Weights of a small transformer language model.
Size: 8 layers, width 256, 11.1M parameters.
Architecture: LayerNorm before each block, biases.
Training: 241M tokens, 7349 steps.
MLP neurons of a small language model. Each row is named by its layer, matrix (up: input weights) and neuron, and shows model dimensions 128-255. Each number is 50 + 10 x the weight over its row's rms, rounded and kept within 0 to 99.
A block is one neuron, or neurons of one layer that tend to fire together. After each block is what it responds to, as a language model described it from the Wikipedia text at the highest values.

L5.up59:32 37 42 47 67 41 31 55 63 56 49 38 51 46 44 49 57 77 68 60 60 55 24 57 49 47 47 45 27 67 38 51 35 54 68 39 60 44 49 37 53 29 59 29 39 41 58 54 49 35 49 53 61 53 67 46 49 41 47 63 45 47 60 49 45 44 43 45 52 65 57 44 59 50 60 57 51 40 51 62 47 48 60 35 56 62 51 53 51 68 61 62 48 39 36 48 56 54 30 43 51 52 68 45 64 38 37 51 36 49 51 60 55 41 49 47 37 48 34 47 51 43 44 59 30 48 42 37
L5.up71:53 52 47 54 60 51 45 42 40 56 54 51 57 20 58 42 56 41 56 58 53 58 32 67 64 49 47 47 60 58 52 63 64 51 67 45 51 49 60 44 55 46 50 46 49 50 50 56 63 47 63 57 54 65 32 41 52 39 34 51 66 67 51 37 58 51 40 35 56 61 51 60 50 13 42 46 54 40 42 50 67 51 47 60 33 45 35 53 54 51 49 52 51 55 37 57 46 61 48 58 58 64 45 57 49 38 45 59 60 43 45 53 37 40 36 65 33 60 56 50 62 54 49 41 57 42 31 54
L5.up296:65 42 54 56 46 46 62 51 38 55 53 41 44 40 51 46 58 43 65 66 37 59 55 45 50 48 33 72 56 48 31 39 43 57 35 37 63 42 57 57 38 46 23 38 34 32 57 55 26 67 64 51 45 50 55 51 41 47 63 53 67 53 40 55 34 46 51 56 50 42 53 53 50 61 54 48 43 52 48 45 57 49 66 51 49 46 47 49 62 37 56 61 62 41 45 24 48 45 49 40 60 44 64 64 72 45 50 48 57 53 44 72 55 53 40 46 42 30 41 57 59 45 46 50 69 50 57 67
L5.up355:53 46 44 38 53 33 37 45 49 53 41 47 53 49 53 47 44 58 52 51 48 44 53 47 65 47 46 58 67 52 41 39 71 37 57 51 61 30 53 48 61 37 44 44 52 42 52 57 64 51 61 78 59 61 57 46 57 53 59 66 44 51 69 61 39 38 50 46 53 66 42 36 48 67 60 41 44 61 26 37 62 65 48 45 28 48 47 45 58 51 58 68 61 71 36 41 59 36 58 46 83 67 44 47 55 54 66 48 47 60 48 51 49 60 33 50 50 57 68 47 58 55 46 49 53 56 52 58
L5.up423:74 45 57 50 38 53 43 48 64 56 50 55 51 45 46 59 57 60 50 46 60 47 50 65 68 46 46 56 57 43 27 64 47 72 57 46 58 59 48 34 35 35 40 43 46 48 65 47 47 35 53 68 53 56 49 40 36 47 43 63 56 71 40 55 52 35 56 28 48 47 35 46 27 39 48 46 57 43 61 38 66 36 56 50 41 36 35 55 51 36 57 31 50 48 46 51 52 61 27 56 52 59 52 52 55 57 37 50 44 62 43 54 55 42 43 55 30 62 47 65 49 41 44 46 69 49 36 61
L5.up551:50 54 53 39 44 62 50 46 47 38 50 48 43 54 53 48 50 50 45 69 51 42 43 40 56 53 46 47 49 45 50 56 56 61 44 38 48 29 40 55 83 52 41 52 34 47 58 52 64 68 50 53 55 64 46 50 63 60 35 70 36 48 40 50 54 60 58 42 55 47 59 43 24 37 40 38 46 46 45 59 58 57 45 50 56 76 46 56 59 49 39 61 51 54 50 50 44 52 39 40 41 84 63 59 60 50 35 50 61 49 52 53 35 47 32 52 45 70 67 49 45 57 48 45 41 53 46 63
L5.up651:55 39 33 59 41 63 42 45 77 35 45 40 38 34 68 43 31 52 52 59 35 51 58 32 48 58 47 41 60 57 36 42 57 68 57 44 49 28 35 41 74 41 58 47 52 46 53 62 46 51 40 62 60 50 46 47 48 65 50 59 51 50 49 43 55 43 56 54 50 64 60 62 57 57 55 47 60 68 49 54 39 61 43 55 60 61 40 52 53 62 50 44 51 56 48 51 62 61 41 44 71 68 45 46 56 61 42 36 54 40 49 43 40 46 57 64 49 55 48 52 39 50 50 47 54 59 30 62
L5.up1021:49 47 56 48 45 47 55 29 68 48 56 38 57 36 53 64 62 56 61 55 40 57 41 48 56 41 24 46 53 57 40 48 43 68 54 39 51 51 39 55 61 30 37 43 38 44 53 49 50 48 60 59 64 53 52 45 39 45 48 62 53 72 61 51 31 47 46 34 49 63 41 57 48 24 47 47 60 66 58 44 55 54 41 51 54 56 53 48 37 64 64 67 51 50 47 44 55 65 43 48 74 67 59 69 74 67 47 60 56 66 39 55 44 53 40 49 40 53 50 58 53 54 44 38 58 56 42 53
Responds to: Mid-name pieces, date numbers. Inner or final word pieces of proper names, mostly place or surname pieces like Lind-en, Bat-on, Har-man, also day numbers or spaces after month names in dates.

L3.up700:68 49 49 41 46 49 57 44 30 57 61 52 51 59 36 34 71 34 49 42 32 44 57 48 55 52 60 48 63 54 44 47 42 55 43 49 50 42 51 53 60 51 48 43 41 41 41 45 42 60 45 61 56 49 37 51 52 35 41 65 57 38 47 58 56 33 61 70 59 37 52 53 42 47 55 36 47 57 51 62 71 60 39 60 55 45 57 51 69 38 44 54 43 51 56 27 71 60 57 54 52 49 40 44 50 66 43 52 52 49 38 54 44 71 42 46 43 47 53 48 58 54 30 36 45 65 60 45
Responds to: Name-initial word fragments. First word piece of a multi-token capitalized name, usually opening a table cell or list item: Ber(wick), Qu(enton), Mac(cabi).

L3.up871:51 52 61 39 51 41 43 48 44 51 56 54 43 67 56 44 52 46 37 46 31 59 33 53 70 43 55 39 61 63 54 64 46 56 76 57 40 30 42 44 47 54 47 51 39 49 58 35 39 67 62 62 50 45 51 66 66 58 49 60 52 65 51 41 44 67 44 36 45 58 53 61 41 60 59 60 63 62 49 39 57 65 48 49 43 60 37 51 46 56 47 52 53 37 35 56 45 54 46 35 72 68 41 40 42 52 47 43 59 53 36 56 44 52 50 35 58 59 53 49 49 47 40 31 42 52 47 57
Responds to: Year digits and mid-word pieces. Final digits of years after "200/201/196", day numbers in dates, and inner pieces of proper names, such as 2010, Myrtle, Warren.

L5.up38:48 48 47 51 50 35 51 24 24 54 46 42 59 52 50 42 56 51 49 48 56 51 47 33 82 43 31 50 46 58 64 52 43 53 47 46 47 34 66 48 71 37 48 60 51 35 51 55 60 52 60 63 53 38 56 58 44 53 48 47 55 48 58 60 61 40 57 66 46 43 28 44 73 56 66 62 48 60 58 44 57 51 32 52 44 53 59 48 51 48 44 50 54 51 47 57 58 59 50 43 75 65 29 63 69 52 34 48 58 51 53 51 49 43 49 60 52 42 40 42 65 43 51 41 32 44 51 62
L5.up104:56 41 49 52 50 43 55 37 44 62 55 57 47 36 61 61 49 40 41 57 51 51 52 36 53 48 46 55 50 59 34 57 43 44 32 51 55 57 56 39 49 35 45 40 50 69 44 60 31 47 39 59 59 38 44 52 51 51 59 49 51 49 39 62 63 56 72 72 43 49 45 41 58 59 40 44 33 68 32 50 45 40 40 60 50 52 63 29 46 48 53 58 68 62 52 40 54 56 61 29 52 52 44 35 59 51 54 52 40 50 46 53 37 57 36 49 55 56 60 45 58 49 57 38 34 55 56 54
L5.up291:45 51 46 52 49 50 64 34 37 55 67 48 56 52 57 47 52 53 45 53 55 46 67 40 51 61 64 57 60 53 42 53 49 49 54 52 49 29 50 45 62 50 67 48 32 35 57 47 41 62 54 69 60 49 55 64 68 40 50 55 42 58 48 46 53 35 52 59 44 56 53 45 52 48 37 35 59 69 40 53 59 45 34 49 40 54 36 56 47 39 49 44 66 62 43 36 53 65 52 24 47 56 46 53 43 66 37 48 68 51 33 44 56 46 31 35 41 43 61 49 61 50 45 50 41 52 51 49
L5.up566:54 41 45 54 49 39 80 25 37 65 47 60 60 46 51 57 56 45 39 54 44 40 29 48 67 51 41 52 51 47 40 40 51 33 40 40 51 29 43 39 54 60 54 31 50 47 50 49 33 49 65 78 68 52 64 46 50 51 54 53 52 62 43 45 51 46 54 59 45 45 38 49 44 56 54 54 63 56 40 48 50 58 46 73 48 47 53 47 42 49 47 44 67 63 53 29 40 49 59 47 71 61 51 55 59 65 51 61 55 58 27 54 46 38 24 46 31 60 40 34 54 31 63 49 44 58 47 49
L5.up660:50 38 55 32 51 32 37 35 38 73 63 45 62 56 67 36 37 40 60 61 58 62 56 52 69 45 23 63 58 46 49 51 48 53 44 36 50 36 44 27 52 54 51 53 69 51 37 49 54 58 60 48 52 47 62 49 55 61 40 60 56 70 42 45 60 39 43 71 42 68 47 50 49 48 56 55 60 48 54 53 55 49 41 55 45 43 40 54 54 39 44 47 60 34 29 46 51 45 51 40 74 44 48 54 55 47 40 46 47 54 43 48 50 41 49 62 50 53 63 40 47 32 41 48 45 48 52 53
L5.up711:56 45 56 57 49 41 45 32 52 48 44 61 55 46 52 29 53 47 42 58 47 44 34 53 52 56 51 36 53 58 36 46 49 65 70 45 46 53 62 43 53 52 50 47 60 52 44 59 55 48 50 80 35 37 57 43 40 65 55 40 37 65 44 40 69 48 48 65 64 62 46 54 52 38 43 47 45 50 29 47 73 53 55 69 64 46 52 46 68 52 44 53 56 43 34 25 54 74 52 51 61 65 40 37 50 44 53 46 54 57 40 40 56 60 46 55 38 46 54 47 52 39 53 42 44 53 36 54
L5.up722:52 35 37 55 44 37 55 68 54 66 53 56 67 36 39 52 36 41 44 54 57 50 47 58 61 55 33 48 52 68 52 65 55 31 47 47 59 60 45 35 50 45 55 55 66 44 40 59 47 47 47 65 55 43 57 33 41 22 55 45 36 45 58 42 48 50 53 67 56 55 41 33 43 53 51 50 41 51 43 46 42 46 53 59 49 36 76 54 45 61 30 49 61 59 59 67 64 49 56 36 54 44 48 33 38 31 36 42 34 44 49 56 49 61 50 57 52 43 72 60 48 58 56 54 43 68 50 48
L5.up788:68 47 53 50 54 30 38 42 44 47 46 50 33 55 39 41 43 40 52 56 37 42 45 58 50 31 52 44 58 34 46 61 46 44 55 50 67 48 42 42 51 53 46 31 42 44 47 56 44 44 63 64 58 31 55 48 54 62 49 55 58 60 45 37 40 47 61 64 58 40 31 68 38 42 55 34 45 52 42 44 52 50 40 57 46 39 56 50 64 52 58 48 65 54 68 34 43 66 76 57 72 62 54 50 61 53 53 52 76 51 45 60 56 56 49 56 29 35 51 40 37 46 49 52 53 59 51 57
Responds to: Name-initial capitals. Single capital letters or initials opening a person's name or an abbreviation, often in tables and lists, such as J(úlio), R., U.S., N.C.

L3.up638:51 52 62 31 64 40 42 47 65 39 46 49 64 66 69 48 54 47 54 53 57 34 41 60 56 53 44 40 31 45 38 51 68 47 47 24 67 46 44 42 56 46 46 60 40 35 37 35 51 45 58 49 52 64 50 47 45 60 53 56 42 47 54 60 36 37 49 34 69 48 57 46 74 67 42 44 57 41 50 54 36 40 60 53 49 54 53 53 46 64 75 62 56 43 52 57 68 55 63 38 53 61 34 48 43 51 34 46 60 61 51 36 48 61 47 59 35 39 51 66 56 40 67 50 54 49 53 56
Responds to: Modals and infinitive to. Modal auxiliaries and infinitive to just before a bare verb in mid-sentence clauses, such as can be, might make, to become.

L4.up178:40 29 48 59 56 45 47 56 46 52 47 41 57 47 45 43 37 49 48 47 37 52 38 55 46 49 48 35 38 51 55 36 42 46 54 40 47 41 60 48 50 56 37 51 56 43 52 59 36 50 57 39 50 53 39 51 43 39 42 64 54 56 54 39 40 35 68 55 59 57 49 72 25 64 47 49 37 65 55 43 60 52 50 38 49 52 48 50 48 50 60 56 56 50 37 50 61 47 49 51 58 62 24 64 56 49 31 57 65 62 44 42 55 54 55 42 34 37 66 46 51 39 40 44 48 65 59 56
L4.up346:52 46 44 51 66 43 60 39 51 59 39 58 35 61 60 61 70 60 59 38 62 46 43 52 49 39 35 51 61 47 50 44 44 65 50 50 45 72 48 32 56 27 50 64 40 62 47 59 63 58 37 66 40 57 55 50 47 52 46 27 52 55 57 68 45 54 46 64 41 57 39 40 36 47 45 59 58 59 35 42 37 53 47 42 47 41 37 54 36 56 58 47 56 47 53 34 43 42 47 61 51 36 53 58 38 39 60 60 53 45 54 58 50 49 38 46 44 61 69 54 56 41 51 42 62 61 50 73
L4.up432:76 48 49 55 33 45 34 58 52 59 56 46 61 29 79 26 31 55 48 47 46 33 41 60 58 41 27 35 51 69 51 44 51 57 53 54 53 47 35 54 48 60 52 46 76 50 46 59 29 55 50 55 65 50 54 47 52 44 50 66 48 45 41 36 61 50 56 71 55 45 41 55 65 70 51 46 57 45 43 41 56 43 52 63 48 54 36 44 50 39 67 66 51 40 44 51 44 56 54 48 48 37 37 48 62 48 48 48 43 63 49 74 48 51 59 51 52 45 73 55 53 55 57 62 51 60 36 51
L4.up474:55 42 41 45 45 46 63 41 33 72 54 42 62 52 57 47 47 53 37 56 34 59 45 46 62 56 54 61 58 53 41 64 59 52 31 52 47 46 59 44 48 62 55 44 49 48 57 48 56 63 74 47 53 54 60 53 61 38 52 40 37 49 54 48 40 61 55 67 42 64 53 41 29 43 48 45 66 50 52 50 56 50 49 67 52 61 61 47 52 58 54 53 45 44 52 56 49 65 36 55 63 65 38 66 61 60 64 52 58 46 63 54 51 32 26 41 49 51 60 40 64 47 49 54 34 50 57 57
L4.up502:51 31 51 51 43 45 62 41 46 41 64 60 48 49 70 35 38 45 33 60 59 67 67 45 78 63 57 50 70 50 59 61 52 52 27 65 53 32 61 51 58 60 50 46 49 36 41 48 51 72 56 74 54 51 67 37 42 37 46 56 57 61 45 40 54 55 63 54 51 59 40 34 50 56 42 33 48 52 38 49 63 49 34 65 37 48 49 47 53 48 25 52 50 47 54 46 68 71 56 46 57 36 39 56 47 60 44 52 48 45 54 53 43 42 51 40 43 45 54 49 51 57 48 48 58 56 57 48
L4.up694:48 50 31 58 53 53 50 54 66 68 40 50 38 48 48 53 49 39 56 33 48 27 48 51 65 37 56 42 53 48 45 54 48 36 60 67 53 74 47 50 29 46 45 30 72 54 44 48 30 54 54 51 54 52 31 66 43 70 45 47 59 36 44 50 68 53 58 57 50 64 58 42 35 40 40 50 48 51 50 46 39 57 49 56 53 50 50 63 46 51 35 44 62 47 55 59 61 41 56 43 58 56 39 41 55 33 50 45 47 46 58 60 57 51 63 39 48 39 62 58 56 59 45 54 53 35 46 46
L4.up696:60 46 50 40 47 51 55 60 54 61 49 46 48 41 50 63 57 44 46 51 39 31 40 53 49 55 63 48 45 61 51 54 48 49 50 59 43 56 47 54 55 59 48 42 57 43 48 37 43 51 40 57 63 53 53 48 48 39 52 50 42 52 44 25 42 62 59 66 40 55 56 34 45 64 57 34 46 54 31 44 46 24 38 48 51 65 47 62 47 73 41 62 44 44 42 48 68 54 45 55 65 45 52 51 58 40 47 49 45 61 37 43 43 57 53 32 53 50 43 26 71 47 44 24 49 55 52 47
L4.up891:33 49 41 38 60 45 29 44 37 64 43 49 46 43 47 45 51 56 58 51 45 35 32 44 71 52 44 53 51 47 61 47 55 55 31 56 50 41 54 43 56 69 47 34 53 44 30 46 35 42 62 62 72 39 44 56 28 48 43 56 49 50 38 47 42 45 65 49 40 60 41 59 47 62 49 46 62 54 47 53 49 62 42 59 57 37 55 55 45 54 53 65 51 47 60 33 29 49 56 51 53 58 46 43 72 68 50 52 73 63 49 58 51 52 51 56 34 52 43 45 51 55 48 54 46 41 61 57
Responds to: Surname initial letters. Single capital letter starting a surname or rare proper noun, right after a first name or "the", as in Alfred S(isley), Jeffrey D(ahmer).

L4.up15:62 41 58 25 65 53 48 46 56 34 41 53 60 54 63 52 65 39 46 59 35 53 44 58 61 51 46 53 41 52 44 38 55 38 43 45 59 52 56 44 50 54 45 50 40 35 49 49 37 45 62 44 49 55 39 43 46 50 57 56 50 41 37 42 56 46 63 43 51 42 47 42 32 60 56 36 51 49 44 49 60 43 51 57 55 30 37 58 59 68 81 59 64 42 48 57 30 59 56 43 49 64 30 51 52 50 39 45 81 62 47 48 40 54 41 28 50 45 57 53 58 54 36 51 60 61 61 45
L4.up83:59 60 57 41 54 49 61 46 40 56 44 52 48 48 48 51 55 56 67 54 37 35 50 60 53 45 36 43 48 48 55 50 57 36 51 48 62 50 40 51 59 55 39 35 40 39 38 53 32 45 65 41 61 49 53 50 45 60 47 72 53 54 64 42 41 58 57 58 65 30 53 53 50 48 54 32 49 53 42 52 48 24 43 47 58 47 57 48 59 67 64 71 45 34 65 55 44 66 57 42 52 55 48 39 61 55 45 35 76 37 51 43 33 36 54 59 40 33 52 50 52 41 35 28 59 60 53 58
L4.up183:63 59 59 44 53 44 60 46 35 41 48 49 48 51 50 43 57 43 40 52 42 35 42 52 34 54 52 46 66 58 22 52 57 44 53 41 58 32 52 47 54 62 52 28 44 37 48 45 59 49 67 56 53 57 61 54 57 50 42 51 54 53 67 36 48 32 60 60 46 60 54 42 56 35 51 17 57 36 47 60 62 48 41 50 40 37 32 49 71 54 58 56 44 48 52 40 52 69 50 59 46 70 37 58 46 63 44 55 54 58 32 51 52 43 49 56 51 46 69 39 47 47 34 37 53 54 41 45
L4.up399:65 58 64 30 55 44 64 56 47 56 53 50 54 56 57 53 40 49 57 62 34 45 37 58 58 46 43 37 29 39 41 47 68 43 46 56 61 52 53 45 48 51 39 33 37 32 50 58 55 40 56 54 49 49 45 51 45 59 69 54 65 61 56 38 63 61 40 39 51 54 64 45 54 36 62 46 44 46 41 51 69 37 52 48 59 32 56 48 51 62 77 69 58 54 55 56 30 62 60 46 48 45 42 44 52 41 46 50 59 53 44 45 36 55 40 44 38 44 58 60 44 46 44 33 57 55 40 45
L4.up450:64 66 54 39 52 56 54 38 74 56 59 48 50 41 53 42 45 44 68 59 47 52 56 42 59 52 46 38 49 53 40 53 51 49 69 50 49 46 42 54 62 53 24 36 39 33 39 58 38 55 42 46 63 48 62 48 45 61 45 59 43 44 51 62 26 34 51 58 52 53 55 35 50 43 34 40 41 50 47 61 57 30 40 42 64 43 36 53 55 67 42 65 41 49 62 41 55 63 48 48 52 66 59 57 47 64 30 60 52 52 40 41 54 63 44 47 40 43 47 49 58 58 50 58 60 41 49 54
L4.up469:47 64 48 55 71 35 27 52 33 63 38 51 50 56 55 39 48 28 64 55 56 46 66 57 46 41 34 44 64 41 30 52 62 18 54 35 50 47 49 43 51 67 45 45 42 41 59 50 58 42 72 50 54 54 42 44 58 63 26 58 58 40 67 50 64 39 50 43 65 36 55 49 53 33 65 53 44 41 52 47 65 52 40 56 61 47 36 50 54 48 59 64 66 47 44 43 42 59 47 47 56 57 55 49 50 45 34 46 56 63 64 57 71 53 49 45 50 43 43 50 42 56 45 52 65 43 47 61
L4.up688:58 63 46 34 46 46 46 53 35 59 53 46 46 57 63 58 56 46 41 58 33 52 61 59 56 51 53 37 45 60 45 45 66 33 50 57 52 52 47 62 31 39 37 51 40 49 43 35 57 27 45 62 64 61 62 39 49 62 63 52 48 44 58 48 51 53 43 64 48 41 59 48 58 54 46 41 48 43 56 53 48 33 53 64 57 44 55 53 41 50 45 50 59 44 48 52 78 45 59 45 46 48 54 45 43 58 43 54 52 49 46 50 38 78 48 32 41 42 63 61 55 52 38 45 38 49 67 57
L4.up995:73 62 57 30 54 42 40 45 42 48 44 67 58 61 37 38 54 41 52 55 38 41 48 53 46 47 55 42 45 38 51 56 60 51 70 39 52 52 44 53 52 63 42 39 48 54 41 48 65 47 46 41 56 51 61 57 41 53 31 67 45 69 72 47 40 40 49 32 56 21 51 45 45 61 53 23 51 30 45 68 52 48 35 60 53 59 37 52 69 57 58 48 58 55 43 53 42 43 67 68 51 53 60 54 45 68 27 49 65 49 46 43 60 52 47 53 48 39 48 38 48 45 39 44 42 47 57 54
Responds to: Pre-verb modals and to. Infinitive to or a modal (could, might, would, can, cannot) placed right before a bare verb, as in allows users to keep, they could return, can be seen.

L4.up256:50 31 69 49 48 49 52 61 43 45 58 67 63 31 60 51 48 55 55 64 55 41 49 40 66 53 49 46 66 37 49 59 45 67 38 42 44 62 51 48 53 46 49 39 42 78 38 61 62 54 46 69 62 39 33 62 28 39 39 49 43 66 43 53 67 46 42 63 57 50 42 52 48 61 42 48 49 42 41 59 69 56 46 62 40 52 53 37 47 47 54 77 51 44 41 44 69 71 25 64 53 56 57 44 41 55 62 59 46 44 49 60 53 39 55 57 54 52 43 57 47 43 59 39 58 34 47 63
L4.up457:53 60 49 54 46 60 41 30 55 54 44 44 55 48 42 65 62 49 55 59 56 51 54 57 57 52 34 30 48 40 43 27 55 46 44 43 55 47 50 55 42 46 50 59 33 38 67 52 39 45 52 72 54 53 51 60 39 58 45 51 43 57 48 45 43 40 58 46 43 41 57 47 54 69 64 68 47 69 59 69 53 59 49 51 54 53 55 59 58 50 37 43 63 57 54 48 55 52 49 39 50 70 51 38 51 57 54 39 43 52 40 47 36 47 36 49 51 49 38 57 57 55 42 56 31 54 58 53
L4.up654:52 39 62 32 38 38 52 50 60 61 56 58 54 55 47 63 40 53 42 61 61 45 54 56 62 64 52 42 39 58 38 52 53 54 56 25 67 69 57 38 49 38 39 35 42 38 43 43 54 53 45 72 71 49 59 42 47 56 46 34 51 65 47 48 56 40 50 47 55 46 50 54 56 53 34 60 52 53 56 52 46 61 34 64 53 53 61 37 49 42 69 64 60 46 50 42 64 51 38 66 48 45 54 49 39 41 44 49 48 51 30 61 38 52 42 58 37 56 57 58 51 51 41 40 35 62 58 48
L4.up679:52 51 64 56 61 59 37 52 52 81 47 26 54 23 59 52 32 60 63 51 45 39 62 49 42 57 41 57 66 61 35 44 62 68 40 45 47 50 46 40 56 43 34 35 41 60 51 42 59 49 67 41 46 54 41 56 45 52 43 52 47 75 47 45 36 38 45 51 56 41 42 57 47 51 46 44 60 52 59 45 40 57 43 58 56 72 47 41 62 61 50 58 39 36 33 60 59 57 40 54 52 66 50 56 49 47 52 59 38 49 34 65 47 41 45 73 33 48 34 55 73 52 67 31 50 46 40 60
L4.up737:57 42 59 59 48 52 40 73 29 65 67 46 56 45 67 35 39 57 72 39 43 46 28 48 44 63 34 47 21 35 52 59 47 56 47 55 59 61 40 36 54 45 39 54 59 53 52 49 42 38 53 44 49 57 45 39 44 29 37 53 41 56 54 51 45 30 46 52 54 39 44 36 71 44 44 40 61 34 43 52 49 58 45 59 39 55 40 38 87 57 60 53 55 47 56 28 54 48 37 43 59 57 56 59 53 45 39 58 50 58 48 58 40 41 62 73 44 53 57 59 44 49 41 52 55 47 46 50
L4.up798:51 45 55 58 47 43 53 62 50 69 51 45 46 35 49 46 35 45 62 52 57 49 45 41 55 51 31 53 54 57 28 45 40 50 53 41 43 44 39 39 54 32 35 41 51 33 30 58 46 38 52 61 50 47 50 42 70 43 37 55 58 67 55 43 38 52 57 65 47 59 45 51 71 44 56 48 68 58 59 39 47 39 47 43 38 65 46 48 64 45 52 47 58 44 49 38 45 54 52 42 55 53 53 71 61 38 59 43 50 27 41 56 34 51 55 55 43 49 71 67 37 55 45 55 37 51 45 58
L4.up800:59 55 67 35 64 40 38 42 58 53 55 41 64 53 51 38 46 45 59 79 39 53 34 57 62 47 52 43 38 53 52 54 53 64 52 54 55 41 42 43 41 46 52 29 46 52 48 55 46 36 41 53 49 33 76 50 46 44 33 56 65 59 50 29 68 47 42 59 49 48 52 58 61 36 31 31 39 40 32 43 42 32 41 57 48 58 51 58 57 62 43 70 49 27 37 39 55 43 42 52 61 63 57 49 31 48 28 44 49 47 44 47 29 32 41 41 52 47 48 56 60 46 57 38 48 48 51 48
L4.up958:61 43 42 45 53 38 39 40 51 66 55 51 55 35 71 48 55 27 49 54 63 36 29 52 59 49 24 36 46 54 51 60 49 52 37 60 60 49 30 48 52 54 46 40 55 45 35 52 36 43 71 63 60 44 58 48 46 56 40 40 62 58 42 35 52 46 39 56 46 30 43 66 65 67 59 45 52 51 50 27 39 34 51 66 51 54 50 42 39 45 62 57 62 48 48 56 48 60 40 36 59 48 49 48 67 66 50 51 57 52 52 67 55 50 56 57 53 47 76 45 39 39 58 51 52 55 45 64
Responds to: Mid-word name fragments. Second or middle word pieces inside rare multi-token proper names, mostly people's names in lists and prose, such as Br-ant, Fred-er-ik, Dar-ro-ch; also places and titles like Ale-pp-o, Shawshank Red-em-ption.

L5.up429:59 56 56 41 56 54 70 41 28 71 57 48 51 52 29 41 37 53 62 56 42 57 36 67 57 31 60 53 48 45 32 54 63 54 41 42 52 49 53 27 38 63 50 48 31 45 44 43 55 45 66 61 46 46 56 47 60 63 57 44 70 62 54 57 48 20 60 48 60 37 49 67 38 34 41 41 34 50 55 46 48 51 72 56 50 52 32 56 51 51 53 50 54 55 61 44 45 45 57 63 49 61 53 41 43 32 47 44 51 59 45 61 55 51 39 44 50 60 44 46 46 46 53 43 76 50 55 56
L5.up451:41 45 47 45 42 44 53 27 59 65 49 50 49 34 39 52 44 39 45 50 47 52 45 67 49 52 60 51 43 46 44 52 44 39 47 57 50 41 59 67 61 53 39 42 52 33 51 57 62 53 41 44 46 60 40 42 64 64 50 48 50 50 54 52 73 40 56 62 51 64 52 46 55 52 40 42 47 41 33 40 54 58 53 54 59 48 48 47 59 55 56 33 54 54 39 58 53 49 56 56 50 44 55 35 48 54 47 42 58 54 50 39 51 51 49 56 60 50 63 44 54 37 64 31 64 56 47 48
L5.up506:52 53 51 39 49 37 51 26 46 64 46 46 49 43 42 46 65 42 46 65 33 47 65 72 57 48 53 57 37 51 63 43 69 56 38 34 47 37 75 53 48 54 54 50 48 45 64 43 66 53 54 49 52 54 24 33 45 53 55 68 57 56 54 52 42 58 46 45 59 34 42 57 43 63 51 34 55 45 59 35 56 58 62 49 47 46 46 65 60 50 50 56 39 39 37 45 42 41 48 55 44 54 61 38 44 53 39 54 53 62 43 57 45 52 33 29 48 47 46 45 56 51 50 43 67 58 65 44
L5.up626:47 42 61 34 44 40 57 56 62 66 56 54 61 46 37 57 39 53 51 58 58 39 35 64 42 43 57 55 41 46 29 56 65 37 62 49 44 50 82 42 56 56 45 57 60 58 56 47 44 40 47 48 64 51 50 44 52 49 54 43 80 38 47 56 52 46 71 44 58 55 57 50 57 57 28 40 40 41 39 45 61 49 62 62 37 49 37 54 55 65 42 53 53 54 50 42 51 42 41 41 46 47 78 37 39 55 18 61 54 56 52 40 56 60 48 40 55 49 47 53 55 36 63 38 57 57 44 57
L5.up709:53 59 54 34 72 49 55 62 43 49 50 60 56 45 45 48 61 46 61 45 43 45 34 67 33 49 61 33 38 49 49 44 56 39 56 49 69 51 57 53 43 51 40 45 45 41 60 53 52 54 37 39 51 49 58 26 64 60 51 29 64 62 61 52 62 46 38 45 43 75 56 30 57 59 38 42 43 39 50 39 57 45 62 42 61 50 45 50 56 57 56 55 47 65 39 44 47 52 44 49 46 53 67 46 31 44 38 68 51 51 52 38 47 50 37 53 45 45 50 57 60 54 49 27 57 54 68 41
L5.up759:69 65 54 59 37 31 47 43 48 59 45 49 44 44 58 45 56 46 66 61 50 57 39 63 56 37 48 52 53 55 37 47 59 49 58 33 48 38 55 45 49 62 45 45 49 41 35 44 46 55 62 88 82 56 43 48 55 70 33 66 60 42 44 46 64 35 63 38 52 35 54 51 62 37 48 40 44 28 40 60 53 47 45 46 54 49 62 54 62 52 58 73 43 42 42 42 51 46 68 65 49 42 50 40 46 63 42 42 55 58 51 46 41 45 53 47 46 36 48 44 52 44 53 66 59 47 38 49
L5.up775:67 53 48 39 51 38 54 62 47 71 67 55 62 46 41 39 51 36 64 56 58 50 55 62 39 38 52 45 54 61 39 43 58 48 55 46 47 40 67 60 61 47 36 56 58 46 36 52 70 49 40 46 58 39 47 41 52 47 47 62 53 45 57 43 38 42 65 51 45 49 62 48 60 44 27 41 44 23 51 58 51 50 58 50 66 55 42 55 51 48 42 56 39 46 47 71 61 33 63 54 53 44 60 59 31 40 43 57 42 56 52 61 40 52 49 31 57 43 44 50 50 57 47 39 66 54 33 41
L5.up848:61 59 34 60 65 51 72 34 46 49 46 62 48 56 50 58 44 51 61 58 33 40 42 76 58 52 51 45 40 31 37 50 45 44 48 44 53 35 53 57 52 48 39 30 37 37 56 55 59 44 57 43 53 53 55 39 50 67 45 38 55 64 59 53 59 33 44 47 40 41 52 57 39 44 61 47 51 45 28 57 61 58 46 45 65 53 38 60 63 51 48 48 58 52 50 51 43 51 44 75 45 55 54 51 39 62 41 51 59 60 30 58 56 47 49 52 40 48 45 48 58 50 50 47 46 55 52 51
Responds to: Verb-introducing function words. Infinitive "to" and modals (will, can, would, cannot, should) right before an expected verb, as in wants to leave, horse cannot use, can be seen.